Part of a small language model's weights: LayerNorm before each block.
MLP neurons of a small language model. Each row is named by its layer, matrix (up: input weights) and neuron, and shows model dimensions 96-191. Each number is 128 + 32 x the weight over its row's rms, rounded and kept within 0 to 255. Numbers have three digits each.
After each neuron's rows, "fires after" lists the tokens most often just before its 100 highest values on Wikipedia text that the model never trained on.

L16.up273:108144116117099135116152112104161170189159085122097160106172103128100134102095077164153104173185098148187126159128155151138120155081146154144161177178141096104084145149125121136135168127121056130099115117179156198137200100130132064153139126102100133125084086121121107123130141144106100153
fires after: " P", " C", " B", " in", " Che"

L8.up25:105175132139152100161141158158172167168064142067159158220063069116151097119188119115164103105154139124076122131201063142053103112136166158112150095133104133118126130104144148122095175092082135105159105095105113165113118123176144097161104121126132164117174167166190078120076116114117089098
fires after: " M", " m", " F", " f"

L12.up350:118157146077142122084172172080075158141194150104072180091124094127183113105161099122116084129138196092115151156118129173117102127119146110184170156147158131131071053156096140181110123108142120131077062180123135125153047125167075142116059082146137105173163134122073188122108192108163127132
fires after: " F", "b", " Le", "f", "eb", " f"

L16.up644:126157141137154175070124084164160101130209157104155156182113103117124118143077186128106099094177112145148162092169144196124100113142151097152140072173185170117115104137159132107106128082057129149117144139114119141143108166152147134076120010090111145099118166191123160125114125159109118132
fires after: " ", "–", " ("

L15.up99:177179130141124084088163144130166081143215173131133111196142140088145154118113170130152114101107140159062128138109118117117135110114132185153174109140101169095069132106157146084132109119085120184203148168121145111134184119139103124108149063082119144125197066148132090098124138130089118124
fires after: " f", " b", " m", "0", " w"

L11.up728:100119109190167158137190146158180169161147111109122128076193109135127236117151044164116183160110120119171120100110159083074118111111087179131109103116119124145145136187096155080138135141090152094135086046138163147054106111099098149083100153135105121131122096117144118136117150142130069114
fires after: " |", "-", "er", " ", "at", "1"

L16.up538:171129175138061143107106140158125110092139197104169079110119078144058113165126132096132128154124119166131092125136129158112117109109103171123175148124109152181127061090181121164126091134127152129139150088157133144112106072097129129100085116143039187099157064121129128113058147144084111107
fires after: " |", "-", "|", ",", " the", " a"

L7.up587:097098116123189136151110108101100175053096152102208189100131126114067121090133083173057109113069177150105131061085102154147103136104189115108141227130118084174109143064145139108094171087130149109145176136142135131145115123193102123177119157090152162102163122153130085080084128126142151080
fires after: "em", " m", " rem", "S", " S", " s"

L12.up674:158170154114125172105086152076171128123147145166143136102088187138121167109123177112119124095048116089113097168122145108162069157099191096136162128086139073111091164180080103095113092122126173114173151166134156111137064166109126167099074160104154119105167124171163167127166072121125113147
fires after: " ", ".", " ("

L15.up626:163111129119094146090150062130149164094134132139124121093108084084093072153154073153189187104063147175132149097103149126097178169116143129155232130105153121138085114130126154146118101151119113105099105190157133117161116127080092090098137154142136125142087161131113141076210132140147168154
fires after: " ", " (", ":", " |"

L9.up581:104062118166106154156130145090116095092086147130134080076200093065145096145096168144071139159181127117133050117135104122134123116134171134103140081116120172104133114137101095171167140103133108122156078134169108100144102121072122170132186107137115103096105099109174160055151142175147083176
fires after: " ", " |", ",", "1"

L5.up68:149156121140127169069118106078130192078130130073176162123104124107118149106160130143074127159128133051097139082057111124120094125099140085182164153105130091144146099133109114123090115123180157122128152172156153157112164162179109141139110018157116093128178049152130105145166126113183104153
fires after: " |", " T", "\n", " L", " —;", " V"

L8.up521:117138147149103087089157088100137167139152138084185138118165194105097087102175176160093118126141147143142135073075126150125156152138161117079134132132122132147090109189126180111123066118151145148106059138098149100094173172154132120103113107143150074115118155123102101141109201080160069140
fires after: " |", "0", ";", " N", " "

L9.up101:128158114178119092151064109150088096101115137186182189091160069112123119154185168141138099121125144141144160094101130119111184146107108104038117133157204117139080143094117115125071157127118129075117109122144130176136174175174161120174151181115155077088125165074098144135133164104093160070
fires after: " s", "os", " S", "s"

L5.up169:153170114142094140082103129119139182122109130115154190149105104151084152180174095179129172107076132128115079147143064130110127179142134145149189116106161093154069109129099123088039170101124130088134164196116154094057111154145150179133085131085135133170127100142149170149193109097168157150
fires after: " (", " ", ".", ",", " $"

L11.up512:071185151152164122094172105144155142149135145138121126129196128124106083173100180175149138161122102114203089050129159111153159104147181124197166132101136092132116101164161087080141115099139114142169150180097142149143098139157102080107136119113117156113113076119154110116106073127078063103
fires after: " M", " m", " W", " f", "The", " The"

L11.up469:145115169121170125135136096100135133103132143159129119098151101143135055104078115161090079124129142158082109033136143126098140098144190104153137170127139106116125090138174098111079075086122175131137100137115115142163158117168161145128091185129159117098140196140146115113085141091164134156
fires after: " ", "S", " |", "N", "B", "F"

L5.up324:156104129083061086081146127189186089110147167115115104106125149071195142189163141104093121110116115101107159136085068118129152138098100197120125132125129120149137140147170089117146141124099076127175150138085134066129112112107146119132065158132123125094137162108116096119097145125105087104
fires after: " (", " was", " a"

L10.up199:110194074133172111141174145077111162133127162162180163115112130135097142138178128165108152123125135130173165124131093131123134092142114156130138130128092132158107054148148064159138127154122132080186130121171170137065109185116101137194135101181159161094172145060099149174090077131123043085
fires after: "ot", " m", " med", " ent", "f"

L7.up63:104140089169157084106145141128140236164101098179110131136073120042098177108119171163128097142083104104153151084122075083120075097108172122153109093137125114139169136116145138110132167120125077095135112138237154178094090148113112174217153115149169126131099190115123061147130178172156110161
fires after: " ex", "em", " int", " em", " dis"

L16.up315:121169133218097186131136078155138142110177139137141073098145179094126151161090170097146186123142131129132113190120153155113109218118121225158098078104179111092142107093147125157141127074151116128168117138105091119051118091174116100122126123102143110093144134139103099125072143201148134100
fires after: "1", "–", " |", "ch", "ter", " stat"

L9.up281:146191133122144129185154153124160180136098153132167094124128128112175137103101109170132079121105115122146209158149066134142074187116129160116068157170137120172056130091151096103153113155178127156086143143156100137155142118113131113095126082133142192107106090132064101073163140129131210120
fires after: " of", " in", "ing", "ed", " to"

L15.up130:137093152146114167105131166145083094116127116078154104089106106098112104186125162096123114134175160085228063160164156150128181084149119098177172093141090127107140150142119088109145186135125104127119121152155085124128135137118098098128154116195141127101116074164097083103070145147091094123
fires after: " ", " F", "\n", "eb", ",", " f"

L10.up374:102144131103134108150140119162132120143122173161110123071110086123138140150200121193033167129144106116152151078140132134132117077072153116129118203095080152150097065154103066141157120108144092166136119143142111093190089159087134140170085108087120108152145117149134151089173116080148107114
fires after: " f", ",", " l", "f", " years"

L10.up86:047113104099128134121140144098165104164146149163156157190161138101123126110060167175113129094103196123178105119104138087145122134125171102172161136112141127129084088156142141140125087159120133141100127096134078210141126124130139141113155167071126158115123129103155036144135203157131068087
fires after: "qu", " Mc", " f", "c", "m", " M"

L16.up464:104182112106158203148110110113142158111091146091169153110116102143159127152140121126163171094139099144174168142096195105158123131085172108077191045113099135168091127149134125138102097145147145086074111096123130098063124133140127182129067129117112100136119101167136123098086142113198191100
fires after: " |", " L", "s", "el"

L12.up233:161057131152112050124122117109146193187155165108165111185145146106108091115146112112113091125120143091105087157081149151075119122129104133171157156122111144109142087142110117121179106093139131105110122114108125092109113172142155040189134109101143135162097118097135087165105081185123099057
fires after: " T", " N", " a", " St", " ", " M"

L5.up379:185073102091130097158143137102106118121108190104107225190118120122106162134091109165130104121084100125107115134071077171132077214087157176163128171104124099134107153136131145101088173120088117083127145156088143135094155144171168132059091155109146200121090135113120151137169118131129104137
fires after: " ", "1", "2"

L8.up60:163134116043144075106142097094171139128153150131185145097113136145158093149220206131095105156161097147151086088182130145101143174075019161130079082161175089153086151146107102155091170126137130117181096154114103154126111163169148138090093108123080204142161140123096141142163116107165110143
fires after: " R", " pre", " in", " Pre", "f", " ev"

L19.up132:121123155166172173136116119183103110067155119069114153136094102166126165125127131157103183150153144101178084124087099123146151114134149104123161151113126116117144101130081183081141133092069212176128172130148129108079090177125161073087078106095127104160092086125122132144122191103146103151
fires after: " R", "o", " in", " for", "i", "in"

L12.up553:137146125102124122115135126081120120112132151098132163142110126107147095078133111156061176132148124136029150127126112089133094149064100113130133105142087115118108080179155147139128084142089089089142142171104141137131125128132154141161146122150165146135117029149154101126120153128171105096
fires after: " R", " G", " C", " S", " N", " A"

L16.up22:154115189107095152142144140115112072107180112095154110110152101154095107112161147171109104168140127121161145134100135173144169184088100121158131088165074134098102168096126208126105132115102081112195135170101111089150120162129123121186114176175168094099112073136150126084092133186108149129
fires after: "1", " ", " O"

L7.up172:133163071123162193180136147145099065160070145104124123124136143157116156169154182157132091159173179128082157124109120098107166139151127107134181153139147143120109058175161153192146127157093124154150108133121111059135138082074067144109105120096069159119165093102183108138180138140116104114
fires after: " P", " Sm", " p", " M", " B", "al"

L7.up575:133137167118116144190158082141118068100160085178111084097152128133097171097059127097184071107072076140159124098099125175103113115101089159094122140175145143108110163130125087110090098114142184127167100125145094143107075115167100133098098118097108113123122154125082159110173140066142190080
fires after: " re", " Re", "v", " r", " pre", "ru"

L7.up92:082133135123072149188162141183127155121102127155130161121082108098155133152134096177098125115133183132216147203103111125121060198124149114150166154206188159124103074137139135135135099133095126120134079142103116168105121170071155132086104167172107090151066136099080124117157157125143093179
fires after: " ", " c", " e", "1", " in", " Re"

L9.up741:118139112089165135179099107197120140162100085173188206162164083093080139115125111184149110147126142104131148110074198067100087120082179147121188132101139095100120128092117170152066131106132097109167129155144079053126141134159126142155158136134109100159144095082110049108124074107095141095
fires after: "m", " m", "p", "em", " n", "v"

L15.up679:142117107155160169096115101099076074087085115184078113130138115125138170115140116168130184184058101079146133110078082113149105109158134145166158071127129131123109098203121170086088136163087137141085148138151128103081119135133186094075116151155105176189145119105214075165114131090098092141
fires after: ".", " comp", ",", "f", "1"

L9.up600:196117117114126101087142126122142153084190198102160137112149100112087193099145086149107100127106116175162082129134120189089150142128145153128153157140156089128075123127176137148175131146161147063075150086085099143080130116143113121120106077105160182138167119100143131147093165175144141150
fires after: " d", " a", " pr", " an", " r", " v"

L17.up764:115138153146059126115105165128135135153090109126116168165091117170152116138116089141142060168160125165152179083112129151083138144118153156142179117120166156162148103091104103156208121126102166108138144104083104073123156125120129065088133127089124075111124090111078107178129152152159169137
fires after: " b", " g", "G", " B", " R", "-"

L8.up491:120124151156090107164112098101104121076157094113183162133132129094138145156143124172140193125119116095184097050072159155122119106086203099114157099089138144131128122122137115115099166106138164143154136147175170096083110093104112053104095130133126151138096082126146088139142159056170058115
fires after: " ", " |", " a", " inc", "\n"

L9.up236:149113058128144072158127144093130154123097086121158146190124161158070125144139133160061114155161129189210105096103121145127127130152159119087093111157124132159131085125108054107158081190130177132141126119149125115109146128120137115139147132182070141171142176132114095127126141152150154135
fires after: " tr", "ur", "ing", "ig", "ed", "em"

L9.up620:112119215131108110143146162181135163098125117108123135086129175096154061147121089202133100118169097082120107111086065112137127158103108190077120124126085061167144130110090117123131126160078121145146087168191161113111142116134129072099143157179122172154107139123168124120096119137132165117
fires after: " R", "1", " att", " r", "w", " t"

L5.up493:089209113164119090137142089119111092126093137181099099139071203098144157138062073186142153116124141081123124198118069189105169191147106085117151093121157094152132118111141068088107163146158157153118152161199133129137090116104132151088167174116111133155138120105138143100170068163132125156
fires after: ",", ".", "8", "7", "6"

L12.up642:140140093111121143180120160119099136104113134127145122079142139146084156147106118117081162124140152141136117118110072151060165121114091142148135121114139147175098132151084149107136085144108134115112145119148113154143122173105155086149147131149135108134142106160180142146160185202094158141
fires after: " At", " Mon", " on", "On", " On", " November"

L12.up134:144185097093153129116090120175119096078190149127136118127114139152119103151105084169103134118150096073132072117117178108105087148088144121102127087166124089147161122141105079120172190162116069128176110131126140086074130109085191087103095164108110131154111125139149129109117149075075178146
fires after: " Ar", " r", " ar", "r", " ch", " R"

L11.up84:100128117163124153175132106190104105136150116042097190122069112102194163176140108138124125116144123160141133190128098112153144124101137091123069143132154137142137106157147135152156130143044155139097120148121126128090091139126124148130151124174114168181137068151129084136093103088093114115
fires after: " I", " a", " S", " s", "p", " Her"

L16.up113:068143138140122071128138136084082147095192104152095142127126099145113114124116115198084109079173103164141138088158104166118110180123099094116149156166177107113085123154142183079181078131097079104146129130090102124140129120140124147182117225121103132165087159152163180118171073147165125124
fires after: " ", "1", " d", "2"

L10.up538:107086068111145101172136097141117157086134137146183148172131150127079131112160206123103105131143155101101157072204106181174152167089125132139131114083125058089117135126119081129110107120154216048089139127065128132159121080156128118066161173097110157102148099169108140088136148159118081135
fires after: " s", " d", " col", "re", " S", " an"

L3.up259:088164116135100091143137111129193092117138144146127112091093118133111126163126132133130146137151121128161100150148119126117065177129126204152146154078145120127099084129140104157156094074159149130143061087151166100080095122169102106110119080157116146092156117117141124178168160127095148177
fires after: " |", " Go", " first"

L11.up238:121145083143108113135121090106124137118125125177056175142076112094116102133102134127096106161123095150138146147165139205139163183087064130099123139122096141169095162136120094141193156086110166136112138114092190148105091123131127112106068124154183104113094121125132099096115176176161111157
fires after: "s", "c", " s", "as", " sub"

L8.up703:186129121113167075095179082141107158110143151094195105114140125138128112093129116118122074116140150220085113147113167117092116115153100179057092186186159085150131153124146026154123096093148150094111134102097045098138140152162131151154117113101200141163116119145138131104114160127156140078
fires after: " R", " v", " V", " r", "w", " dr"

L16.up766:102196096186142141081161137103099113119130087172102083103092149121098087131118151154170157110103132164126128137171126101132073154110150116130134116123111140148051150116142095064075168081157089120135182166164151143110140127184062154150177196143148116137123135088158062116134148164154115131
fires after: " ", " |", " (", " of", " $"

L9.up537:113106212143129082078160077170133145100172140128049170137098043159088131112146161179163114076095082106170073102159142180150152133154150143145150122160170116116153124084170126114103112166102133069066120116080090103139084131104141138193125119185166168111123154145092100108093097167138128146
fires after: " C", " dec", " c", "ist", "ec", "ol"

L11.up135:147132149151189183103135098148152123166069129119104160091118150136141142169140117119130153166122155063160064120150150064115134124069076114129171103121116096163137216122208172096088100165079196120153153101096146159069142077146078096078138077148090153144135105128158134101137197101126069136
fires after: " |", " ex", " res"

L7.up134:097186140151170092115171168106067172146029066118124108125107120112159121148080129132095106140148140160178138149152085117084193140118180114111105207129110123119132155141118139136119141096185130067160120127201103107104114162145090103151137124173173097110131109133052113216108108148135096129
fires after: " e", "ot", "-", "ou", "er", " m"

L8.up537:141153151068131208160117118146156112105099106126148094193093137167089090146118181148141110166189122134149183078147114137104152168139131150099106134109121128109144107154078164114141142132143143137086130088218048132109111142124166166048079117160116074138190092157177187187155143113101183177
fires after: " At", "y", " in", " Har", "ut", " out"

L7.up284:137138087137123123083173124126140152116198110165090142106148145162158169147106104126156087180130107103104150157071120145130157150051149153160177098114102115159105137138116134135123197149082158167115144103101065076149174106177047141072127046104094161099115146137108108135121165144106037115
fires after: " =", " |", ")", "===", " ==="

L3.up329:122138110137151122157111115116127103093113079178141138187162145106092169155119092218167119094064072192138194138102129135145086169097123094135081136047144148096095162142104089079105149162165125163095167108147127102101126112138165121083142123136162123088117115134139136163126139114122125135
fires after: "2", "1", " ", ",", "0", "."

L11.up661:126050131100071138136119193138136114094134129104144156160215172131155136092133116117098131130131200104115146162107165189128068132157103142113120143118147141124062102212114131177201159149112164142162069123120139110082128118105129134079145154069133169069028113112153141128170145156139091149
fires after: " ", "1", "2", "10", "6", " W"

L8.up637:176099119131147123148140123107089123128156077176131212130093087128143060191164164105185111106118150126123130100097135146140149141172131089165155100068103102094096094111154146151199092151131131172153109067166092129140110123113167125156097164105091178064072156145130086117169147140117153171
fires after: " ", " f", " det", "″"

L17.up424:135146152104092107173128138140103161173089150066113100129094125113184154125152126146147154222119104130156110112125159152148059142151116114120184115108141059115093082197080185139139088133130094071139134161145090134147138160123125076063086147098130166132137111127150115152181155127159046093
fires after: " in", " s", " M", " S", " m", " "

L11.up61:069050082093140161091125124092090054124094123212109125159109139117125107063125155142124110151093104101120095151126150155148094131171112107090143166119117086154184179129175110087126079136134142147128125141168113146137156147106183170109075114160116134138203137108088121100089146176126137106
fires after: "l", "it", " leg", "g", "ed"

L5.up693:162140152134180104161147118111089137061154067149146090116112132146090094132149073128100081117136158040139146120113110147069162169102174107191162104137149095131101060175143149116172098148078201117162163122097132090143141103119069083177105101113119093126133122107153164182144140139077062137
fires after: " |"

L5.up505:128146061144151134077067127176157152136135145176128142085132102095141150150103201080092156165082147101145133166135161122172108182118110174070122156100044135125169135093143132198097105083135129088159146106094163067100104142162163154053095147131212125130103096104107137133169132116135190158
fires after: " the", " a", " ", " his", " first"

L8.up48:115107163125150114131151160143160137127140146149175135147156069108126117110121136089135170120096113134167109104149153138120116115138081120171182149131118161073114090126162139101116128155164129098115134155102082101065109179103114100148146176104124096115182150088128093128138117097109122123
fires after: " ", " at", " m", " N", " offic", "N"

L12.up745:107113182119151165111108087152097146134098127109164190116065087141141167099153082101136139143115132092151022084152177121100106147141180126151156114138163115163144112161132107122093126084085104042123115122144157107072131151122096102072109112206207189147098095126145121105081120188087150144
fires after: " |", " Pol", "ol", " pol", " n"

L19.up458:100120124134088107084109109111173068135152144134098136116179089095122149149121128167112097116102129079134138115171082147039087134095147162150137096179208128141153125115164225139145135092141169145181097082070158081136071170151137136122152128162040105181174145172139153065098124174123178089
fires after: " ", " t", "–", " U"

L10.up731:136137096138094151120149145154116160124108194103123157119152118102163115114137102158130166213173121140128091057164127089131080156128124101098112133161183144177065101094124176140118085105133131116077112146109137121126132152172120169108112156187103109162047092196129139055163159049191098056
fires after: " s", " S", "s", " Pr", " ex", "r"

L11.up80:163115118171136114108130163076115137215201099132099136109147109118132162111093150152122146159131179081137133161141183112129113080092097140126140133147079080099085177161105113138137150129132074071174092114072122169122146125199084127072151120103134135155127059166099151128165131070188115145
fires after: " E", " C", "C", "E", " Z", " P"

L5.up676:138111178167181130113212115075128094152141125100132122127157062223148086098129101107115136133014147168100115112120135163127133101125119163119154109152186138115112135105107166167101182163131118124118134205151120093125083155094126094186147155097140099086078136150142163104115104112132134136
fires after: "1", "2", " "

L9.up279:145194071150172073129185115124149144112152078133154130112179139135127129124112104123163092145094115115158161170161128116089071074168085139142150105074091181089091117120073116121162097107082114142126170119137126115121143100152095184120130106111115146130124132060113116133150090177133128144
fires after: " B", " b", " f", "ic", " bl"

L8.up183:134168037167158110106122085129098113104104128085135185175124103115096168159071115169137099118111097115082149080102124137087127098169192153158137139094075139152116111201126118117099101150121125171178136074134175114123146114136064100130092180108114166041174122097105037098130119146184111153
fires after: " m", " M", " w", " s", " g"

L9.up1:150146144088199092086158106093110142089146085115044121180101086120128189178105182109214106092145089135159077146148123151120092127127156117174140111136101157130110121130044110142160089114138115127187155156140127090135100118146115075151150126157076127145106114128128084058118089189127109115
fires after: " f", " C", " F", " B", " c", " "

L15.up12:155120142117161140142138145099093131144128062131122117106123145062080124133107144158125129101084098112149087190142135132103067092114156117149077123132131147142192087161179098130079139061147137126109131147181147124168124140084078093124130096177173123153137159134140099098122142127148173129
fires after: " was", "em", " is", " m"

L12.up101:086202083182130183113123114130109124151092166194162175122108138095119180172167142112185112123078121070083129121153133123091145188133101112083072083158164088115119119120104085153103147098132077095095143108159133086090160125097164171080145118165159071123159165135172126104070095109184166169
fires after: ".", "ag", "os"

L8.up536:116095146113146125119092147132129094089141120197145068109176117166079075128157103152147138112127126097155147091139150197100162078127107105086117184106134136092070102144166154107094092095096162107195130107116111184082099114138131111167122110083136178081047122151104183107079174091108092169
fires after: " |", "ter", "ff"

L5.up714:143140156166111130079153134145132083195126105078135101119142154108135067167122098133118144117131141120145109105146165145124107076073081145162202123099093086185113138104143120081101175192140156089092158213103171104094108149137125133139144108107109163081026156163121112116147121116136132156
fires after: " ", "ade", "ies"

L16.up266:171113161167113126114111142167144151125162119135107175149167141120147181149154192176162140151140200111133093116078081121129072150165149140096153122102145150205085088154134140133133149128111132137178103122135114072169099084070097123121080113142137122103137112129115091166113158113129136079
fires after: " M", " the", " m", " ph", " his", " a"

L16.up307:140150078121076092096147144157132160123082116131161091184111150180103061101105121188162144124119109122100143111126150055109181169067189146189169140112130079086118105162155111166216149100111116080128135152130104096074071162093142133164124198148178121207120083143146124153098163122124094095
fires after: " l", " N", " D", " R", " M", " A"

L12.up680:165101121126122093085147113080112089131124140157175080135127127104097116161164133198107122102130037103154092080112131117107123069117093148145161098125189117112120100164157107095081147151070154126141172106164176111138146152164127139142097120201155136171179109131147010114080106157153118151
fires after: "em", "ur", " hel", "im", "m", " M"

L7.up589:126125115127118179096130137149146140166130116131117113168143127116170116150147043120167104113107102134084107159119075140119116125114129093134081117146146141096193115172166136139089138100132132152150159143136172124166104127144085104132082143079127190100099110147168099138136121155126106117
fires after: "M", " m", " M", "em", "un", " me"

L16.up207:037100113123138143083108139132126072141149126124158170098184162145070122169105143155116103131069102137113131125153124130129156173189193148130111156116085143123078141147118104138128159127114088172168116043149104116190106147130160156142104119132171179146136118152103125116117138126118131093
fires after: " ", ",", "th", "1"

L11.up273:113128175151117201176138124204144062148066138151168109139128152129117157138120130176066142147128147101143148092126136123117140180060097092138146054150159085134075094135096140135119105085069149141110102104158040112117135131083131157107119148158164103104125112163177153131138137101134063129
fires after: "y", " In", " in", " Ab", " out", " y"

L17.up84:143122113158132086090147128095200141181159102121109154112099110082124149153100117116116133094094137142204156151165123104090158140084144136129150062142130138149114107138192167110181154075164181098146055083106092156100176187128079112142152116116159160068155072123128128086144126124147071129
fires after: " E", " U", "E", " ", " O"

L10.up174:115193142150134147140159169168128087074126120162130104038129144168144150138084114168084141110093105145149082034125152105150123146089116107127144108159145061134150096149121096090092073102079188119129087159078132131111159110121121136141154143161107078147161169121150171124143130143107107081
fires after: " ", "il", "r", "1", "l"

L15.up289:176141080085113138094133129167146201107116144164088161090131103122152155168079086104180136103114129128089140096083106130153087107159114167101143157120120104126065104167199124090131131151139178171149111193065110166175119143187131080062059103112114183131150121131082194086165112109181167158
fires after: " to", " and", " of", " on", "ly"

L10.up266:070122127161075126133171113138110138127065090104132145118116140115077084125196107153086121097152085088166164126117148169110114231127056146122148125126120106151149079171146094109184096164104049138135114129118110101105125199051124097175125186143121135106128136126135165099100120162173115111
fires after: "1", "it", " ag", " Reg", "est", "2"

L3.up566:197102145153131159124122170190141196145121143132175108132127093112173127132089132179164215132094076182116158115066062145149118155062079174112072109096156144075086119137134082127193162123125160093158142129141140125135086153150153128085120170113177150116080131136152122106127060127130206138
fires after: "1", "2"

L7.up600:072112133133121192114141146135191069122089152156158077135139128143137110109112147122148091123146124143111098124123109204097146183128148142123147117106080143109141133133185083146130138138104130082173149053161103110130126122085136087091164151108127163107152114126076118116152138116121179165
fires after: " g", " ", " th", " Th", "re", " b"

L11.up546:165150134190141165166157091176100107108129132097108098108079090132096068069124160193143123113100106115141174150080116139137131157122073135093163111144190141163088098165104128123131135180093171082117149147080099122076120149126138122166097138058154104110081068093168117152167216162132100145
fires after: " R", " ex", " for", " r", " co", "on"

L19.up509:107196175143136129158084151160116136114084133074120137080152139072132182171128085144135135121120126103171135130098092124095152179021152151098160124143121122146134149099107128169142153123085091132173108181146137100091138137079204120102124112216155052158079135148148100161152168137153091136
fires after: " the", "In", " in", ",", " In", " May"

L16.up502:105166100129156065120152158143181124141147092093104105088076191094157167140131073131129138123110132139101131109167145143139155156103195175175145174211126146140084109134151056096098172109129106144128161165108126092067192125137151099158124189119118154119168106122147123152117086111126158102
fires after: ",", " ", " $", "3", "1"

L10.up139:154076045093150126114128092142129186158173131119140142091163146180114087147136134109164131170175125118176110102153167163158089052087168098118106118097126109167095132080131075122095154092073181047187134155120140217044076137142091161146120133127088182148128103089171141141089065146160161110
fires after: "pl", "l", "f", "st", "fl", "r"

L11.up53:140107109143127128142047103107124151123111115150162162063178108128136126127117173129081104132156114091115119067140128086108132163127103124149126115108121095178113085180140124162180109106167164036130091105122186144199077070093113154118144140121121166071051098159145129140134117084163090141
fires after: " |", " as", " ", " the", "S"

L7.up463:113137095141157145095120102133155140154181112101156111139130140150153097144046081105121068056098112152129079092110097201092129129142139160170137101156123085126073132166093137137158183182113117210124120160132148113134125168125077065108152098148154134048110149074186070152097178125097126143
fires after: " W", " U", "W", "E", "U", " F"

L16.up137:112107137162051131081102071124143153127107098129194115037134104124145081147133129114203105136140142092105175178129168088157122117132149122046155102083123168160164106178084106105084095149174128134154092136122150149118204150180132144105152158114161113127130109065130147098164151112119163112
fires after: " |", " ", " a", " L"

L9.up100:139113077116137182085186157131080094183047079172132156097094128156121094127099131111103114076119164136099144128095213145098139126129117148136153134155115144093149141128165120141100144064118178115110130139111164133149158140092134178151135130131149146108122118104126127102092131120129151142
fires after: "l", "it", "ung", "p", "b", "g"